From a checkpoint of a small transformer trained on Wikipedia.
Size: 16 layers, width 576, 9 heads of 64 (1 for keys and values), MLP 1728 SwiGLU, vocabulary 21823, 84.8M parameters.
Training: a variant of Muon for these matrices, 5742 steps.
MLP neurons of a small language model. Each row is named by its layer, matrix (down: output weights) and neuron, and shows model dimensions 208-271. Each number is 128 + 32 x the weight over its row's rms, rounded and kept within 0 to 255. A neuron's up and down rows have the sign that makes its largest values positive.
After each neuron's rows, "raises" lists the tokens whose logits its output raises most directly, leaving later layers aside.

L10.down1259 [108 101 177  97 191 141 145 157 111 102 179 174 138 153 168 137  78 105 158 186 154  85  90 128 151 130 126 134 175 140 128  94  88 120 139  94  96 196 140 105  69  97 158 189 168 125 127 176 210 126 123 119  99 146 158 135 188 189 130  84 109 126 142  98]
raises: " town", " Province", " towns", " district", " province"

L12.down1082 [ 99 170 124 115 171 137  87 173 133 139 124  77 150 180 178 131 124 176  87 147 165 167  82 146  76 108 169 194  86 113 121  88 163 166 114 125 109  77 160 129  84 150 145 126 140 158  77 124 117 101 100 107 137 163 149 126 135 195 134 112 175 163 110  72]
raises: " of", "-of", "own", " Of", " towards"

L10.down1700 [147 135 127 112 100 115 140 170 121 139 118  96 180  78  56 112 123 156 119 131 107 147 120  91 126  97 153  90 107 106 109 141 140 129 158  63  48 148 158 147 145 128  96  93  97 156 174 120 120  98 143  60  87 169 118 106 147 142 132 138 121  81 181 115]
raises: " then", " now", " subsequently", "'", " surround"

L10.down127 [ 86 150  82 149 154  54 129 131 161 174 106 160 135  99 180 135 119 120 128 174 126 107 103 159 156  62  61 133  85 106 129 117 132 123 172 153 124 113 110  93 139 131 127 119 100 157  56 115 161 168 155 127  85 137 139 105 122 117 127 139 183 117 108 107]
raises: "8", "9", "80", "81", "6"

L10.down956 [119 161 122  90 161  81  83 116 107  90 106 117  92 104 101 103 128 116 139  98 184 113  94 123 161 130 107 127  98 124 122 129 117 130 139  99 149 177  96 132 168 117 164 121  87 120 175 175  99  88 129 149 143  69 144  83 193 161 174 135 161 131 130 106]
raises: "izing", "ising", "ifying", "ed", "ized"

L10.down1395 [131 146 125 171  85  92 104 145  71 150 126  97 120  74  97 111 120 138 133  93  43 174 110 149 106 143 128 105 159 107  85 148 170 129 104 162 121 111  95 168 143 114 160 174 163 148 144 140 129 139 160  90 123 157 116 165 122 192 173  84 138  96 187  97]
raises: " Holy", " Saint", " Christ", " Bible", " Virgin"

L12.down800 [117 100 167 156 157 154 166 134 172 168 167 123 142 127 109 144 160 144 144  99 126  89 108  78 148 153  90 117 184 175 115 153 175  90 103 129  93 165 122  78 111 136  96 185  97 138 170 202 117  74 134 164 144 133 173 158 180  90 112 116 129 128 139 128]
raises: " the", "the", "atively", "uated", " since"

L12.down672 [137 168  96 106 153 161 114 128 164 160 106  80 164  93 138 162  92  89  88  67 129 191 138 112 148 152 105 164 123 128 169 130 136  94 156 105 119 142  99 136 157 192 219  84 163 113 181  60 212  91  82 169 139 114 165 128 112 100 156 159 145 132 149 142]
raises: "asp", "odor", "ather", "idae", "ect"

L10.down449 [151 138 136 120 186 154 143 156 137  99 140 127 128 113 137 126 107 153 134 186 131 149 167  82 134  90 127 139  97 156 242 157 116 107 171 126 133  96  78  86 135 144 130 115 167 130 152 122  79 128 132 133 228 170 108 185 137 205 139 161 110  96 119 152]
raises: " blue", " green", "red", " orange", " black"

L10.down1625 [158  69 108  82 140  95  86 169  93 161 100 176 113 149 113  97  87  86 178 172 137 138 149  85  99 101  63  84 157 109 126 209 131 161 111 172 136 117 121 142 145 109  77 171 103 130 180 147 138 178 145  69 101 134 101 160 117  76 125 131 100 125  83  88]
raises: " men", " women", " girls", " squad", " team"

L12.down251 [129 111 145 140 128 113 100 133 144 160 122 167 190 126 157 136 102 123 135  90 101 124 152 120 114 100 102  72 135 110 136 112  85 183 182 123 116  85 146 122 135  91 127 213 181  80 106 114 124 105 163 105  89 130 127 151 196 127 117 104 154 119 123  77]
raises: " in", " for", ".", " to", ","

L10.down339 [120 102 129 123 153 181  68 159 130 136 138 116 161 142 160 151 178  74 121 133  90 142 102 171  82 160  97 114  60  86 145 152  93  79 165 143 116 154 137  86 123 126 127 143 115  95 195  87 116 130 166 125 105 142 143  92 111 126 126  93  93 110 127  96]
raises: " with", " for", " in", " together", " alongside"

L10.down1281 [140  46 137 180  72 148  83 126 153  68  78 119  82 144 134 104  83 163 168 127 171 125 155 149 154 100 148 131 127  72  88  94 112 127 126 138  93 111 112 120 102 161 157 140 177  99 155 139 118 125 129  82 106 200 122 128 141 125  94  80 163 101  81 164]
raises: " to", "nan", " To", "ai", "To"

L10.down1015 [164 171 137 103 162 117 134 143 140  89 171  88 121 175 125 120 152 138 101 116  87  97 148 136 110 127 100 184  69  96 147 153 135  68  65 126 180 112  41 117 173 158  80 151 165  91 163  89 116 187 121 149 121 151 140 166 121 141 169 123 130 114 158 113]
raises: " album", " songs", " song", " tracks", " Released"

L12.down1065 [126 111 177  30 129 198 177 161 154  83 156 100 142  90 150 164 128 140 113 122 105  99 128 157 216 127 159  74 121 141 115 125  88 157 143 124 166 103 131 164 140  87 124 156 145 110 129  99 182  95 112 109  87 118 116 111 126 105 120 121 196 136 158 134]
raises: " first", "ify", "ifies", "ved", " world"

L10.down848 [172 144 142 104 144 148 127 144 114  87 206 146 145 152 134 137 103 149 126 120 112 122  52  97  72 103 127  75 123 112 125  82 174 134 152 150 112  97 183  85  92 152  79 155 158 115 108 107 148 173 101 171  90 129  86 152 138 124 111 176 151 158 172 114]
raises: " behind", " inside", " outside", " near", " on"

L10.down1241 [117  88 142  71 134 102 167 124 154 156 103 111 152 164  77 156 106 144 180 127 175 117 132 121 117 219 135 147 174 134 154 101 116 130 145 105 139 107 150 127 123 187 128 159 116 155 200 113 145 176 182 198  86  89  55  93 150 146 143 108 108 189  69 103]
raises: "itting", "hed", "my", "ections", "lev"

L12.down516 [139 106 176 151  56 158 134 122 147 144 161  77 114 144 169 155  79 167 157  97 126  99 149 116 112 137 161 131 159  95 103 152  95 105  89 168  92 131 154 200 131 161 168 127 120  99 106 134  99 162 137 166 148 130 117 141 108  92 153 120 118 122 143  98]
raises: " to", " To", "To", " so", " designed"

L12.down435 [176 210 113 173 161 192  70 154  93 137 159  93 113 118 114 120 177 148 109 169 178 142 144 135  97 101 113 112  94 129 128 113 134 154 109 128 109 164 129 119 169 102 122 123  85  78 104 135 161  98 115  88 171 140  94 150 126 127 113 131 155 120 119 193]
raises: " telling", " winning", " setting", " making", " scoring"

L10.down249 [133 150  55 133  92 127  89 173 132 111 118 141 142 136  81 100 135 172 117  98 159  88 136 146  99 102 173 108 132 110 126 129  96 100 121  95 100 132 115 121 164 139 151 105 135 159 147 141 110  81 127 167 126 169 116 169 118 122 131  81 154 165 138 163]
raises: " it", " them", " the", " any", " a"

L12.down601 [153 139 171  92 167 148 179  95 140 147 112 122  88  90 153  93  94 154 144 168 151 117 125 142  73  93 144  90 170 155 148 116 150 112 172 154 154 151  92 175 117 143 175 135 134 145 113 127 144 150 109 156 111 101 122 102 142  72  73 133 197 103 162 140]
raises: " by", " By", " from", "By", "by"

L10.down1183 [167 102  85 151 139 127 167 182 148 139 138 154 144  86 124 118 145 115 121  81 120  59  89 120 144  94 172 151  83 136 107 156 116 111 176 118 141  92 135 159  74 157 135 123 142 141 101 112 126 151 126 119 153 145 163 148  97 130 176 142 118 119 146 156]
raises: " it", " that", " him", " us", " them"

L10.down269 [138 141  87 138 149  92 127 140  74 171 115 106 108 117 141 199  59 167 137 116 134  94 123 139  71  87 117 142 199 142 129 139 127 105 135 141 154 140 132 163 190 225 118 165 106 119 140  78 117 158  85 148 133  78 141  95  81 108 165 127 112  98  96 178]
raises: " emerged", " arrived", " can", " appeared", " came"

L10.down918 [104  87 126  70  65 138 124 165  48 139 105 137 126 118 108 120 124 128 145 127 150 128 101 148  79  25  91  65 159 127 186  95 161 214 143 107 135 153 175 104  84 135 179  90 133 149  91 129 153 148 144 212 160 123 174 173  93  75 134 123 128 155 146 125]
raises: " of", " Of", "-of", "aye", "ization"

L10.down243 [ 95  97 131 137 154 170 165 105 160 124  37 135 156 163 163 105 137 140 179 142 150 104 150 133  69 145 167 148 159 141 112 152 157 129 149 174 135 133  85 135 119 118  85 105 113 177 100 100 101 135 150 148 121 180 107 138 111 129  75 151 167  96 174 151]
raises: " of", " into", " by", " Of", " from"

L12.down482 [ 91 151  86 116 161 184  81 171 115 131 123 144 148 108 130 150 151 121 109 144 140 131  99 168 119  89 153 144 143 145 144 119 189 164 169 207 118 153 138 163 105 131 112 139 164 123  90 197 140 134  95 130 117 132 101 171 101  79 137 157 150 105 156 149]
raises: " of", " Of", "-of", " agent", "rator"

L10.down1415 [113 147 127 182 123  90 161 102 152  99 170 148 138 125  66  69 112 128 106 128 128 146 174 112 112 174 156 106 110 136 151 105  83 178 111 169 110 140 118 166 176 186 133 181 135  94 181 106 107 102 180 148 104  78 114 128 144 181  98 135 132 140 168 147]
raises: " Mississippi", " Ohio", " Texas", " Center", " Louisiana"

L12.down1704 [142 142  88 145 141 108 118 120 138 131 123  82 168 151 128 133 154  96 125 133 137 104 181  89  96 124 169 109 155 122 155 145 108  69 111  86 132 138 114 157  82 183 154 150 134 164 148 163  77 138 148  56 167  96 162 152 124 202 109 127 127 147 138 121]
raises: " high", " secondary", " primary", " High", " junior"

L10.down1596 [178 114 150 145 121 149 108 130 168  47 129 117 116  98  88  66 112 174 122  66 130  94 124 127 142 118 139 120  91 149 162  94  84 162  77  79  85 200 138 137  90 133 120 159  97 144  71 146 154 101 169 139 179 151 106  75 136 183  75 110 162 148 142 145]
raises: "ify", "ulate", "fully", "ifies", "ribute"

L10.down333 [144 172 110 152 141  87  87  92 114 109  83 152 153 115 135 139 141 128 143 116 155 192  97 159 169 156 109 164 129  66 159  86 144 151 157 142 148 117  77  87 129 137 159 152 137 135 107 152 124  60 103  75  99 132 147 123 134  99 155 149 166  81  71 111]
raises: " longer", " exception", " one", "ose", " ones"

L10.down1062 [135 144 125 116 127 134 134 133 119  91 155 160 106 149 143 140 122 120 122 138 152  71 101 113 177 113 149 144 130 137  37 110  61  49 147 121 198 101 151  83 106 100 101 127 128 127 129 157 160 121  86 114  49 154 123  76 163  85 133 111 172  73 152  97]
raises: " deal", " Company", "yard", " company", " producer"

L12.down1034 [125 153 100 147 135 164 129 119 123 156 154  65 186 100 126  78 116 168 131 144 136 144 130 170 137  91 149 142 135  98 135 178 151  81 107 154 161  61 105 114 102 166 137 159 162 157 123 124 118  83 179  62 143  83 102 142 189  64 146 111  92 139  89 157]
raises: "hire", "hu", "hi", "hib", "ip"

L12.down1392 [143 113 150 102 182 122 180 106 198 146 120 124 149 182 181  83 108 119 231 118 125 150 125 116 139 110 156 142 143 185  96 136  87  38 142 153  76 171 131 138 125 104 168 115  88 140 132  93 154 177 115 108  83  73 101  85 139 139 140  59 133 176 124 123]
raises: "s", " times", "ects", " c", "th"

L10.down1450 [110 179 101  96 102 147 137 195  98  61 114 173  94 161 192 150 162 101 141  83 129 165 101 160 179 141 109 112 119 126  58 126 107 148 164 110 117 186 168 144 138 168 160 183 112 126  76 141 109 128 131 110 132 171 118 113  76 123 117 177 133 120 155 133]
raises: " later", " right", " earlier", " away", " Later"

L10.down643 [102  88 159 116 111 121  36 118 101  77 104 121 173  94 153 141 136 132 159 132 121  86 150 129 155  83  79 153 173 138 106 133  71 141 148 113 140 119 121 140 110 133 159 173 142 142 160 120 101 186 127 149 100  98 241 157 141 111 172 141  72 124 135 132]
raises: " nickname", " name", " title", " names", " suff"

L4.down1382 [145  98 217  87 119  79 112 164 143 128 156 125 167 134 170 187  78  94  75  90 152  94 116 134 167 159 131  89 147 165 165 115 227  87 168 128 122 116  81 168 173 165 108 149 158 110  98 129 137 148 101 140 132 125  93 203 134 115 127 142 144  92 146 125]
raises: "hip", "hire", "hips", "chool", "ide"

L4.down1133 [158  83 124 131 112 122 137 120 142 225 122 136  93 134 153  69 113 116 107 146 126 142 147 113 145 135 106 125 153 105 164 146 200  87 162 134 151  73 143 142 152 148 220 105 115 103 163 129 159  51 118 140 112 156 137 164 168 141 144 159 151 146 125 137]
raises: "ly", "set", "ing", "uki", "ingly"